MLP neurons of a small language model. Each row is named by its layer, matrix (gate and up: input weights; down: output weights) and neuron, and shows model dimensions 32-159. Each number is 128 + 32 x the weight over its row's rms, rounded and kept within 0 to 255. Numbers have three digits each. A neuron's up and down rows have the sign that makes its largest values positive.
After each neuron's rows, "fires on" lists the tokens most often at its 100 highest values on Wikipedia text that the model never trained on. A number after a token or word is its count.

L2.gate415:133129137198110126131103153081108129141135083173197145185060175111137123118115101173101161100116118148110132177167150097141102111132161084150142139117149156156129131156127135102062117101099205179114137138123168089126093156098104090088101145125159127070139129166176118129113115118186141123181197141168176133134104158204085120113146129149091109139084166134092113146144086139169118106149
L2.up415:171087125180097111086135083109152155159131106127093101160066114096168162085135156141174130137133115110128173166188161166164113112142136114154103058170121128143093164131104110126112157124137149119107144138159117133044166129120177141126077106143165122082194116152123117129119157122151178113108191187100110145121112126141071139116121176173111099171081150186127164170199133092086142151146
L2.down415:139101122087195124118122130098108081083138141154085170178154094121090085127062132050151080121126133118130128004111174130121138141167085163085143117088128136116181156137144144164170063150111079132124119123151178154087088114149092114115112121116100137052087120087126122168138112157136109201134114093085130150123140147134150137086143111080152115124127097136198080162075098107108146088140
fires on: "od" 19, "oc" 17, "ed" 14, "f" 13, "d" 9, "e" 5

L2.gate233:102183140106152133113150111142100126151131069118162090120154122134162120133109118128100131135137096085170233142116108159147164143133130090073085149139110135080166125094101136127188159108109159133146100070087117162183120166121114059134153177115141116089183080126143149183097145129116119168147128132107094053138125124163163150131122149135150110116149101133131121204115080163188114103154
L2.up233:127149089097143108203080085180090131138075148153122135103166126117096102169150089075147149163100169162138108085135151096106149151162088142090171144167070119118122149121137129151181123076112141136095144075129140078205149147099142145120110084113132115154156113151127134102148130120082133115153123112074115084126107098128152095184163103198143080134128174139185119123117038062170101088182
L2.down233:210116155123159164134209205155191116071154133055128143119116178142127150109164120151090072104189115107133186131099114148149104108163110100193153104087199161123124178163168160105077129092128122126133138114193114161137109128120135147103178163089127094102132108161126150084104118088122139156109188132118162128125162157179112143115103114127087085152197125150107063082149121104076098156121
fires on: "z" 26, "d" 23, "n" 9, " be" 6, "an" 5

L2.gate370:120079135193120162107164083112106134132143120097073105100122143119125120136123129152096160155137109118134213144099128100189080112128167114124079111106115057115065154109128104088175137138166146175154052098156119137140183076134047120160126113149132109188127121139133137136165104189102162092124108084091092135113099089131123104072169100129102106147137111135149132052127158102069166101109
L2.up370:106083099150137149114120059111115127184120179114055151154154071105058145105168129138093095153178170104142194089112112108143122092137166136094104125110139052102088107151110155098152167117183125131069100105172097115094127089125121120154126094115138134177124106155115187142134120170157158115142091157131106121087090143120145104118132130103093058130113076109101104081113147053096089082099
L2.down370:148126137103097137130164161202119055159106149155100107119125140151126185154149137174133123128157098140171090038195068116087169129114112122150116145132163128100152148091188147141075148143089162087151099102016141173102131114103123113121101111100145159117066070154150165151162108064147155102124129138138121203143147162139142107080165130117116148074080179156109149132123113102134044134105
fires on: "t" 29, "ard" 18, "ou" 16, "ut" 13, "at" 10, "ur" 5

L2.gate121:157150152080157084134149078129131118116118131091117115114126078096104166118172134129072127130100138152098123144049136110187095165189104145184051103066176093116090076100121152127133095122092135148125186121097112148149144100123098085131116107147115099096142129138118173148156127086145059159079084145144099117175169111084117215104122154128135121101133067128149176120076129110126157085116
L2.up121:136144144111162158146149165128159132111115118167076133139150167174083125182147127127071157098171109151170139159154132101109132139148142148149119177124165060100102059110108123110170084108101153119127137136090089109199109085178121048055181115040140122088186154097131153103159128070113150168069138094174144112126158140154109150170113146148111174133129144154076136147156180180091113153095
L2.down121:181115190161109119147158078127105132142142159118190134128136143090134133176146100094171130109101125115099128066091197204135177055135135097087193121200135152146177141112117139205134152146106152145137154125164176075168136087139134156107100086137133175147191127098160191123078131120154105062126112098160134126118131121126179095119158143133119206099155145114127127114132129104076185097099
fires on: "g" 50, "le" 26, "il" 10, "he" 4, "'" 4

L2.gate201:083144135178111096172143144124177125063153128126147172139167086091164142060057148134119119118106121123117115142075119115104122103102124115158116060133160120088134199113082140138134125100072154139145165156182174097143169125096181146096123183154095157171118151111111058214130105137129127134130100143072158136143168110142142147137131065067089114179093186070124144144077106135085186091140
L2.up201:146116170090172090169161184135118141072138109139132212101160136180182167144094111164146143145112096093139123143169123126161123119160113103151159127144146109092126159112128100063105106128129118178093136117120077170106166104165108149150135131158177145127172142089066148155082099118101091154143142159104124114150111099178210099116161125084166097108080142124120111090164154134139124139089
L2.down201:132150124076148161108123135120063152142087150071123160151125122103028117126080157112142058101167079139089191156135098154158140124169186172175126171203125122113119115093137128114072139109102199124135077095105147123115145103104112130129156151062123134142151138076187123160096125126170162126212151137134105105135171130160101174115148099115186115145117140127167101125164098127138123113127
fires on: "th" 14, "en" 14, "ion" 13, "od" 11, "w" 9, "e" 8

L2.gate204:141160103112152103164117145150109101063146150155126109082099060134151149121143111112100157107113103146142109177115166137104219170150126167120146100139133253184141157156105127082113085097132117163169098118131182147104119103106129101145127217107157115196175180094158165161075090142159143139135181089132153149144080129172104154191122142134090176100132160152106194083100101133122117133115
L2.up204:119116119172107177177084159104126131119100161112074112106029144161136071119176143141113137091133151145163075148160191153139161148154139188175143137159103153140098134171167082094124120177140167176074074165130126126131116156158136152122095150131111127201117117126112128154131133151090142118233145172100180129114083158138066102143104084152088108112120132103176142161106061089102134122148
L2.down204:124120086148120099084146139146145149144167143162170127136122150141110134161117117185151149126156079133130080050031177149082159140074174081124146117112143099082099082059130139118124095138120090176120132155106051180143107124124117113099141100093153128128173172167098151130126092205185164077151128110203076090155149159115111084125154133099102127080119147122069136131154135152166097094110
fires on: "er" 54, "n" 9, "t" 8, "ol" 8, "ers" 7, "iv" 7

L2.gate228:165043153136129124159160087112116111103171153107100099082156100136153126090111133117147092157108091114109090205148142096092094114128102116144093096098150215113178132082106157119151158144131099138132071046095111173099167127219103086115181126118153101120127184093084161124116131124141107172102165117193115110146169151164108137107118061159136097143170141156118167145064144157155103169102
L2.up228:126111118100134134108090130124112129178090181149073145090158080158167130106146073133180113165103127099148155174089145125130118137136120164131137144078153178143118107124132144101169107159156090185099153161092114141111179174113157123128081174168141203098127098098050159148114116118176157113100108076134132123149179174114105086167165089148108107095107139157138093097129172163116132129117
L2.down228:159124106107134194131098183120111070102159120068153146105144161128171138105113174160100133098170068146183131111139179064154079149183113109129117165094135110076114128123160095139126108136049098167076128153116108131158066130135127160127109156106129165118119085085153118157132106141220127169124161100130109115152105149102121141156085172101193125100124118156120075157149130147110051138085
fires on: "ly" 18, "er" 13, " also" 9, " of" 9, "ing" 8, "ver" 8

L2.gate85:138147092169128113109127112078150101131084149104120184130148157162142123124143185069103145123165187205162159143108126093172113110139129099170106120102091190128107151124130124145143165143051154083124094113125111128126136088142123104110109130133083103139145088138184127076159173088148144101146051086087133098168134139145077190109123059151154044134107153124181118074115209120144174168169
L2.up85:154061105119092099190145090129125127149093077118116102147163181102144089119157084170138113134152170097095160140172076112154133111193120142106119124153123192137208124073190194110095083182121126100108052145166119101110094113149091163174103146135135142072087127130124105138093095144122097127084121146120141103122132170095141108209105128098084056090162141138159108127103144158141137154134
L2.down85:151137102107134084121145093076092102095167142088139089133134154160071125116157154123105151063108114044177056183134097171137158090103175101140084112116128119140116121140137119197132169122102133110170098158112092121211105097077126132121131155046073104176117105154169119191133153060142139126078134115157106126097091117132148074134081136149144121113118104084160083146127152131154124089124
fires on: " or" 62, "ut" 38

L2.gate78:135102110140123098096106118145145175106123132096164074151094148172176020137120114126122105142096090116171155130089074095123109129117113108127101110122094112093093078121101126120147162169101126145084126155092110125139155129166141112154134138169107139140116143073116073085094074080186039087067137112074167176169117109143184108137115162145051083164188143099084128130186130100110114153150
L2.up78:171052134154121128138090041100148098135149112137082124106165116144105162063134129130092059148073149135067169126136124138188119121080112155096159107174209134086102114158089073145145108115177078161138121121128132079105114042112143142086091079139120107186105123173149124079161131157083146103155115120106085134102146179169099163139123109130114143072127158162119144156132078128117176082078
L2.down78:202096155157105069167096121120165175121142149137188162151117123146142098111125135161116135180091076162131135192128119084085093164072126116107115130070171156085108114134143121131102127135148086078124094134136089063222141158149093101115144110088177144115099115116186114153163138115173124142103125185083198100119104155124122094090105186115143131105153108128113075166159148130086142201111
fires on: "se" 15, "z" 15, "ard" 15, "re" 10, "in" 7, "ch" 6

L2.gate332:124151138142093146090117150164109110095213116069135099181082141130142128072104074120202158127132086097157133139144126151118138135150140131131158120115137086150139146107166148097149072112170180146089136099127103144094175154185157062183171102137138102186141127146125117141108109132113085135088124196082124105110098084112163183171125145146203120113125171125142146048136157117146162107113
L2.up332:138160142156153127141145151137114164084161160118092138119141133125108109078148128158135157124174049095159213143175138043173133090164134096181159113132218133138142139124167144080143131102120173186143147112125116093149179151111099153136128078180077076116124109155149126148165123148192122171106119198104138094127126141149151131162150075113158101142162071121131080109128188067189101113127
L2.down332:120141101136115089089129161115176102136166191115061149165121138121124097136129112136115123159078145151164169177109118165120124184127127194125130113176096128112178108115172146088198097148135157131116132146118120089141169132125171105166121058172180165186135109109135142153051116176180099097155077086166096117156174109107148147134007092155132105165138100102079142104146167150139126169093
fires on: "," 49, "ag" 26, "ate" 12

L2.gate38:134104167080214151115097096066176130118160104139134112022113113157173125151155127142127166144191157120145168221120072082132159130115119136107118130140061176180101144070099113155071145150111073110126057066153151092135106135140083147093107135112109131102141125099168168132143142133143157134122173164105179121076120093118146144121119124177069134083108101148092092181112131160147161167140
L2.up38:173131126052171128164064086084145138110145117130112104077109114131140174191171130137123102152166161090151177130140076057145197107127142133141165172139058152117075102087105119161079156114071095107072085080149099105144138177166131121097112099082134139103107118174114159133153151164181147136122153133153200178067142090141161174103109134183123157087159145161081120193124149157100087122133
L2.down38:106163117103073126164115141169114140113092159156061136162114132170092157136128115163064135104196130142149097024098159122139099151071070235157172117130165095115119111081139119146107183155124107110122143085130153135144156164156146189181088125196119094122109172172168154158089154083153194122154122135170142162115087138154120125118089176128194142101103130165104099151107156111109093154164
fires on: "it" 27, "ro" 12, "an" 11, "k" 8, "ak" 7, "en" 7

L2.gate282:141076185136152121153128116114153148085154146171135103057144166075192139116072092125138157162112106187143158219133110134127129154121079096105082101130107118119093115108127128118096093122097158138154142106151189143123142110187098114082152101071168104144191098137137190105114095140143187113097189155128101113162142090185108092169106136187101137127117125134131121082114077097154191144169
L2.up282:130061141132101108161129116138087138124169137115164084099148182087173142190132117143097126147128112177135181161112136156165211137120100147090131119095105147096106095141098167127165122086093104161154108160132166149081186137134145103096108111092158152136191106155091151146169136128196209126060194134143134142128160101192163102118101118157113134120098172096088137112125099097105108126187
L2.down282:144107111097166136141116095167115134130116165141137104180106151145105096159179134169116115123118120147138138000133161129118106111069119157108175065158118120177049098120133130175152143177129140096107155147142153136151078168153156147152129150137166140123208163176109092185122166177135145116134166072147096151115156142131150166122114116124132134117077159111123036151117080123149089170124
fires on: "id" 38, "ill" 30, "ig" 7, "ter" 6

L2.gate239:127110157146178097155123076077145132095120053117132113054133106156165095085141128102124175147118193135173142167093104145158097156105121096151088134117170140124124179110084126088136104138085132161159135083140096143189121125157105113123157106116144120123087144113128107117112132123057105144097135118105104132107064125119137129137134167161122119124189117117133135172071126108156159095107
L2.up239:157098166148121083104098083132119178077163057120163153140164113208139121169252107122122130180155154131177164121115127127168129157113133160155117185105169125128189141156106161098152132080176153137126113110092115146144145161061176127179161160136172180101111130153138117112123129162169125152121146163127110136103062121116164153113079174070110142107171123089103092157139126120149079080108
L2.down239:114116115082168116117149145150126172129129181105127148210104114102139121147139147153104076172130111105151140063146088084070088141158045113142160211086072108144128137149155147207131128121116120085110111137162131098133149217106164214141118149164093117101087158123129178144173147120154130117154113161122111150094154193113068162084143168057124126084078133082130103134144111135120115125161
fires on: "k" 19, "h" 14, "z" 12, "up" 9, "if" 8, "a" 7

L2.gate317:110129115156131162121112153106119080185114153161131108162139105135131120128108159039166103093113171139123119076059127140122177102136142108131133100144109165126149115151179143148147128105112112069076112095150161106146089094094118104123089156147116119138107133156131148144076163092090116055129043143156132183135138123104098104134092085096193157137115133200199157115111156144158198138196
L2.up317:133172089103163135173162077128101090141119148146179109154113094129115130152129167030087125106123181139149121090092172130112163062185137089117088078093096132123135154157146087163157139082173156069136131118148156150109088087122132093155139144109097108130104165102144128113130142139101111033111094140114107139118145154132087127121117109121181139100125086178173149128045118154106197082152
L2.down317:137131164151092144102104129180131200095116106160117141089171181135193126165119129240104146124136097115133123086167096134082119143086114192126091154068162114142101081126126105134138098171101163135119150151127064140157142140119129143076128138098113104124165135100093084128123162120174147160117131124116087121146129138158158115126158123191141157171125136111067106114165141126170000134080
fires on: "l" 23, "c" 18, "d" 10, "um" 6, "om" 6, "ag" 6

L2.gate356:067109102144110063160169104119088109143139186166181175126140090152119094159080121137081145149152102138191150142078056109178139137102122153105113111120127069116106208153167141130135134123193120163183125158134128177090103090154136183110123134105149126098199135105122091124155116102090171103066126129052130134201132139148130148131156135160101143142152171061142152110170123107127110107146
L2.up356:107072097141073100157098143118104154111176113115168180161137103104121151072126119115066156110102126148103095121104110082145129151107139152165079111123186084140134159197161182119125089034150149168142098107077131124079129096168127129199119117157153106138129160133076085174140104161127097127112125205101094128116102091148118165122110126137161145111149155098189192096171122149187119050157
L2.down356:134148130119105114104104140124161137183146123084131136111078115126168127137117158178102076056148124145123138141153159097150137112153127204139102142062194121143114109072109094128121138088085154099116095069080112102111122143078106106092073193055160137097136126155076103157171189117141110168126120145191096111084074124132121109106092150116190142122070055149120140141107155145106034094144
fires on: "ed" 33, "le" 29, "ure" 12, "o" 11, "ate" 10

L2.gate208:144141120120125080179160153128137145138172108142129184115138133066182153105119108120080165167151092084095110172182103184031119207128117137138132113134142133106088160105115124129160117090144070110149107069116085172107120083160095117142186091150118137147169136121096190138087115133102134149094162198192186161172107138157123120200107116138123139153110098056144111130120113101125148162112
L2.up208:144127188072129130146108197097136139139166110072164097088116164093137175101146122107111148136188128106152154119116111118077138171123155171176112133105114130120039147180133165121145126105167107124067179110101122126115144075137110102117117146155096176085138063149078173214098120148113150155152133195112144073145145114103084160128121109200147189122154148071138114168168089117089148152146
L2.down208:211138145158176119101141133128135136094156138162170122163134171143107146153103091129156124124134103117101127015099127106163129124134122142071141178146142103120092133125163109121144143191107139167088102100133083098169090129091203103064115133145108125150147142091125159148120162092126122136152140101150102131090149135187100127144107136117110118060117132081092149224173029074149054126122
fires on: "8" 51, "ork" 30, "ain" 16

L2.gate363:111139152142089093137135191122105140146126135204161145126111090135184138081092163124123173133116129168104112183097103088086080135162122132185139142138121148136084088154144150103035147117184144117152114069129110140106088126151059122147120127133178068172159073128173097133153084050108094147153158104051114099116102187132132183104158143137136145141160106158126116132158145170103147120174
L2.up363:116071090149092086125099167174057122128123120128207170139089132130118118126148134152143114120124145128102086127102093063085108139180168197131128177175112146162128092219155170104088149133194123116128112074083141179065078136109152139122077105110140126148117104122135102136153119088149128169191145144108083105095098156108143188094161140127153134154150136144113057131171143141111072129129
L2.down363:105073141128098127144099146144113156138099124134144126109150113138120106124106103186089075094107124144138117064160127077106144137045101129127181194142082150152136136152099133202091111137147140161111144192131161107119120119054162147133118136181121170101088127096134108107144176113101147096100203159151110125135130097157112105177147087103115105124114169145149113073146087183147026083131
fires on: "en" 23, "ed" 15, "est" 9, "le" 9, "y" 7

L2.gate283:162152142138216136097142141103154146187147100172116135106114128172130137131108144131152218197094103148187137156115134107081107140152109052146117160141073097133113132056134125084164148064084140110194146136121123161136151114164101093089146091130148119150176169045162090103126126127139157113105144107105100158140174149091093151170179124143156168107125156140146111109129091202134142089074
L2.up283:136166150114168136103081112129173176183135123117114142061124150183125119093105116166154149155098154126131155125133112084114145101128139098152138181151084110143179099092111171099121156091115103117155156139117117177129150082123156103113172071142198104125151184097110144151111162165138100103150168133119125158120164138061083152169134168128168179126142192093142078183153092141112098088008
L2.down283:096130100124090138119125099167158097057124084146126169113163138130153156118111148153177155109093088139219134018162102171129190120130158116129162184159086100098159137099126146114140157102142122090122107144170101150158129091121190119121185176153153138133062088177110136138161182144087102188139174107148149148177207114126135106169090165115117096117194109098117119177178156116186064129146
fires on: "y" 53, "A" 25, "3" 10, "c" 6

L2.gate252:135088162141118111100134129135061116111186168098158159161094118146113083160121117121099156163154111147175122155154128097106119105165108090136090124060163153146121158141113196147135133074125135144130123179136188145187160150194147142136095154142122153131129107075101103090170129108142134157118108137113114162118155140086182159163138129149156171078139167156107208134096151083145168122144
L2.up252:080115135136097136122099144131047105152158152119099130136051142159163131117133097118062144154142116135138138138126131121122157162152117133155120054092102121113139125100109170134144136070093172192173157182137186090137122108125131179104105166187129176150129129144117143114066073081138147115171095118130196157128105118114154077137125144080119067127166201105137133021106125045090122121152
L2.down252:139126112124155126188117122090138144100124107098107144104125148145188162218098172193182167117171123103166115147183144066139161136140140154133125158079192107093041162094103221145113138117094162105085099068097113097108152120108175116102132132116107116178131138118123161137181143067124126169110188107125148112139103105102160125195092077108092117108132105151120123132118159110058101147109
fires on: "al" 33, "or" 27, "g" 18, "her" 6, "og" 6

L2.gate98:095141170111124062179148100164136139120104089104083119126105129122168113134181157169105182180156107185119169142128132139101095181184132117097104122161135170132110077094181155153138102123120085095242153109102174163122159103162134114096081138068138139073123104132122159126170111164148141136097110151092050117069099094168112069152146107138144128058140150143154137136093106117109151161146
L2.up98:057151104159128181151102121167147117147080172153087085195102132156101115148105135179080138119081094146099145120116136110110064152156144093099138129147145119139098123084155164128122182119107098137122155175124072111094111112209132140195157151062191143107168136130111113137144111156209142102144168117157148119151182161156176133109142096157160164117129135122087142149144036107116135132150
L2.down98:153057162128119156120144136114152147104188136136169153141115101118121095103150130126136161084100202115090088152166126079116157102126150167120111088093100138169139144141096089118080134150091115189105102097187102165178077137173145151112137154101138196117099112104145144156179138135153151159096197113150175162132069125112046097150100134154113147115094144110141090118156049144075075151206
fires on: "est" 28, "ch" 22, "et" 18, "y" 9, "ish" 6, "ay" 5

L2.gate430:108100225126125103053154163158149151144110060107161100135130102177138093083154064120164225156182124111172098173106141146064174114111128165126144116095078116206201121136103054124089128167088137110141173118135139119140098118086126117153133108169133168173084080108119122178127144088096110129130173157120134151127095142126157162125134133121179135122149153103181167121109151101134105164189
L2.up430:046126112168154165111178071118185052146160048110095070139134164129097168124131101160137126142107128093147106141097130218093107181116125143099137155110107110189139154142106127131148086162084119102168162150165082109090096118132172141124172109099077100159119072144127144132111130167128173156162170097127106093142086142118158161142081164149136095180146127120130162089086117114132147171140
L2.down430:166083099163103156130096162127098149161145128112158091195080109158192167142138103114153103054154146091159170118159146065122142109150122176156148095069146183116127064105171133100127122179056092134147159120151188118161129178174150156134068146128102113110179093113143169157053157140140141151158172113195121088141140099150185135122165067170152131107148108154146082111189140135127125162124
fires on: "ar" 29, "." 20, "her" 13, "al" 8, "ist" 7

L2.gate360:126174206146152093073136126134113128125146150141103087085161095162143101138095156107152152165121114162132115177132138166175162114118136107107172091092164137146070137101151139137186171096076098133128091099117153164122092133137045116185114109184164043137112143146124139145175124106125109142162149144087120101195121123096063100135122095122135098137127066172130167165146132110119188084115
L2.up360:117182176126163106088102127158085100114134126143098101156175116160124104173135150126148127180195101139141134132162150156141185107135118120087162179071132163137068140099158175151170168107083084127096134134121142132107130169116106124222074145171160103115127147138109130097151119129161096137147175082127111109212140162159120086111098117134119073189125095167138116193194138103117130111139
L2.down360:080159142163128094122079160160082115154137143187104129176109165156090131171156151120216131151120091185073103019163116118148134126149085128146110137153121156152146133133130072101161141130147135091083082169116150077118156092106101133129143123132196104181153110160069177156138121123162094120124089169126167136111139151112134132125108146133106090113118168133151082122174144151090073171050
fires on: "al" 84, "it" 10

L2.gate379:149157161161129160098138141141178117085116109172147191113187077134180110075149135104093143124127153177136160159178097079127122149164114097168094172077116109124143185076170161139103128109144124072145155118170161133111176107153071080161148113113126170103181139100178115175124143108145111112121131141138159069071140161082094129102147154091193150150128212118145137130142091151158161085109
L2.up379:095199130098132121118132172095150099165163166117114158110164125159134169154177162168118121175144174147172104134118090132189177120168160093104092162161131092132137158141087183108164134135126096078143130100097184196095090118093110105112134119190161159130127105148063144105164180091125098141136130114105131086139109176081104148062130106171135144148129121076159090165145179159065087108092
L2.down379:160131129162084179158050116133160124099094081128113124101123167137143141157162163092118144140109154144140074066203171123099085160116095101140199171124142165195143117144143127171107090146144104163063104180157115165161121160187160201138104096100115112122186062080156148126152112139088136136105167105121109116177173147134127132160179136175123111116160144168114077188139144112139142167100
fires on: "y" 24, "c" 13, "ent" 12, "k" 11, "nd" 9, "h" 9

L2.gate83:110144081146147102120088113088143157115099140073121151151168096124131102112123105140145099120173129143144150135163085151167160113136110130132133127146169140197088136108078101174126162165117144150110134065146209168240123144139158129143186127091125123148178217086127119131104125122131096051082100085125132137079127110127173171171080136144139140114130162120141152150136062098150168103146
L2.up83:212117108144133124129147103128165146169133188148193117102067158151134141095197147130170103130080141104138062122106119157171105157084117090155189145153122138113124102148145107115149107166130106139110149093135087144164059067159109168149165122093171036138116101125119117166188118134090116187126078188128167143109142090113138147147169109122131142130122102124141152144153138119142103106088
L2.down83:090119129176063185124167220168145176135113126095109178133127133119112154125114166165038090123187162119111145117117123164151155158197122154152119140121161208132137116133138176164092113094124154109133148079105106133137181101115152166143094168152131122093092131120108136084042146153135142089131142150096152088093126162135135095112146125150114159164143135109141122118141125074179211144124
fires on: "th" 57, "p" 11, "on" 10, "id" 7, "in" 4

L2.gate408:118115179180091128127167119123113159112126118166127115196127168113113117161145097110107114134109108170125098180089129140094091139165140160174142139060169144075171112066135146043037075073139171119102130130134121104116098137120118106153119156107113126123120151172144117157112141082155107116101071144121162110107133146146150072126143172186127083108112152078145121103056184142132114147204
L2.up408:142070153114114175128144156133116149057096109195122103092118133089089116111124096134130133122144096145138127163151147160133092103114114133186196105093200105082146152147152127049133101101117164118116104164154109129134111167115118127139134140176142182095078145140149129120169107131128219172157132144178148100070082115127170165127188118140136137150137149127147173065112181124179135150173
L2.down408:167098115163137123164146056109109127187139130104133132078083089139097178073130106125129129161091116100184155111115124167154088117152173255107140158134150082088119135117143114148107144098133128126119114118147117098143123124140117071159103096144120166145108138151084170131090119115095063098115101152175165150155142076129107149095071153081133103127134126165163136181135146112124094162144
fires on: "," 36, "ub" 11, "ies" 11, "a" 9, "p" 5, "ol" 5

L2.gate106:096104096170206075150158185125119135139098083168110164082140133080135052120139063164174124127180135114195148108149147091128142067181122100101094184128122126120100193097103168095150121090085148172168074108108139134120133129088134160156134156187116136141151121119135181103129094168110138120155172122123144105118139117105188177084124117191178110078181148141106127112090148168148098138105
L2.up106:097090123162217108145215151114131125169129070187128160081138130059133083109126098140166151140176156102182146139134123103113120072187119071089123116106095136122091153101135173091143112094078137167175071086082119145111125114114109114139165147158165125153147128090136172119118071163093124115121161096118155096140129101105143167092116138153132101071188115160133140095072143166100130152113
L2.down106:119124090145151146128146148152105194132114181122114140128126147086121133149151083139141090152199109102135129035123163135101154117110091159091110141074144099128146117109128162103148120135091126117101104111106139152112115105102114120130129127205141156134164116106098148104143117179139190144155255142131107155153152110139159148088133115170110115120144138135109103110142051136139013130114
fires on: "00" 25, "7" 21, " 18" 13, "3" 7, "20" 6, "19" 5

L2.gate137:150093156106112146115099112198181124178126047102102135134161121129156101115121080108128161155132126077152177181185092153112155173114122119121089138126157096152095121155097111150099129068145126109093112138117130155155148031127125115061158175097167168139193146160101135117085116120113157120104113089100118100145111075086201172113087113155101100132076151169107174100173088141086147090085
L2.up137:096192130105121146191197099079169089105132093159108165126174112123142183093141111153147092088107137164098048113056148140085108193156113138168081129129097095148132122097133099171166049142145131149152152142098076123087097144121125170132153142120158137157123171096162108126125124094148111122129142157140125111106164147095099203155126181125149209165070096136104153096134143078103126133124
L2.down137:157126119128083151115144116139110091148210159133186132148026105176105105149099184099065188073091144084169118153169133136154185079175136085133120110118117080098139112148152149128059180097123162131185138158121142096156117145097143137127101120110110103077114077103074121094086190061139089124164105139082087147129086094055154110126156142164146179123121163096113078159116156086128158131097
fires on: "ar" 33, "y" 19, "f" 13, "re" 10, "or" 5

L2.gate89:115108105120153086085171141145130139126163106120094118102114124133133184101091205127084218143122152099108199187117132166148128174163160153221137087174112198137122119133159118113133132142131123141135135085151152101142101142151103143164150161159139156126143157132144156151091084070102165167105074186101152121123145159171121177168163127156200149095181158076184142142059126124143141135184
L2.up89:094145091118100105078137140176113146133114116107090157104116111121113190138124194187061147152111135102081168129075169145130121173170149194196174128181144166142112128179184134122120124121097114130108171172128127125125090142090177111097137165164179170145119176159142175174089091105124143144148126202142124168103155152157134168208178172070161119107151138068132074122120121150154076127146
L2.down89:113148082167144134090124130191134150098051101116113184130147139129121184119118126110126105096094153070089141031096164085112088168110173184184149135176142115125178110156167097151168168116137120107099141129107111122138110113129171129048132138127211183092153146162128121151066141125139092125126148174141147184135124143093153145139131136079124119180120127121075116164109105111179055141123
fires on: "e" 90, "n" 10

L2.gate66:150186130151130078173135123150144157163161146104202140174128097226143119149055139129122207127158187127179114182147099093133086110152128100132083075127140128152119077086132168177128162125168152084143167109204160153134163203097137112127098144101167141125173087074154148099123074113147093142064112166161080107154151122145121175111146131133090151151107155164158152103115102154133135122123
L2.up66:062108115110119088163102099101028093113079183109140142085102143132051159136097118129133129114158160148125110144118071108153108089124120148105119158126108162194142101089113174169121118117146127116119175119146159088141112133108142124176113172120141059175131149112110133175095093091047110113093152136107191080128160161127053139143128184152103066106124048129115166166080135175139139123099
L2.down66:131158155088172116085138113130106102081145114099083092141116145167142104145080100172140191129141124123128178126139102091143085123200118107124107131091165131120097104065137101131139105120114068113247116130108123144132150141132180164146090154129151099142095080143110154156161153107056119122105187101096113100169066138193142156159143149160107105127130100096159131120034110105148140180121
fires on: "0" 47, "ing" 16, "um" 9

L2.gate151:121133194107134138098206176146098101131193119193099093118159111094161089140156162136111143197134106169136182149131120162123113149181126102169141144083102120157098142110162084110186139104169139078131142125117132121123126113150143130136116074137119100122160096112172138119149152096168154126077126114107087131189130127143158189104128146110143132164064187133194160128136167072101139126170
L2.up151:105132204117105131102145150155161142061084069193107098141141160103144137185128176141118150097175109148129094102109154060167188118130128160115126163174154153100057152140123148105115096142153119079152106100086176136136055123129111136081092122125171152114106118156171135167164119132148199185127111135083145086163114137120150178089184077134159141143043142092136130089157127106142115123139
L2.down151:156094090100129146111151116129145128141131088091113106046126172089120154096156089157144195153162148149105140166127189122149098231105130160091100173122167143129119066179097090166146116149089151116149139109169115168098151147138129195106078117149182178096109184150140147158087096078075155141166166072107125123115138124145110174136164154104054067082143097131119152085117171119162100133170
fires on: "g" 55, "ian" 11, "'" 9, "rit" 8, "ist" 8, "ish" 7

L2.gate123:114151134102129110120132115102142160119143134132161107161110134142205074140153105122161129066161107113091135151100167129070124141134122129135106127162114098133145187108141141117091069108087167203158207115146127185099138097166146099142127155142110135185086153146130127148139099162192201098134147095093152115087053135080108133157120096189142146165123180107086165132152126050134149160123
L2.up123:159101078129128128135113072133121141192150040127111114077075105185102117134128123088093136122118168143106119103140104156118072171150108146185150124110139120140144134137100144069162103111177118168156119099129115144084127075163150117143107137169112164122121155110162151064147145155140135099129158073142098152148094133154126152091139124118059076088131132127137168125144111036047168139138
L2.down123:178106139105080124080145085091095136104185084137113106117111108103164189149135108169165104150123121150077120108122174141050169082075104057130102120108150066128146148097144144096157135157075073169162134148178168072156093158082131122115147150131123162092120159137090125131148078156167150141066107185093147127116092101066130110174146190160106126149095138092134149156067105151120096095148
fires on: "ch" 37, "t" 30, "ut" 18, "x" 9, "w" 5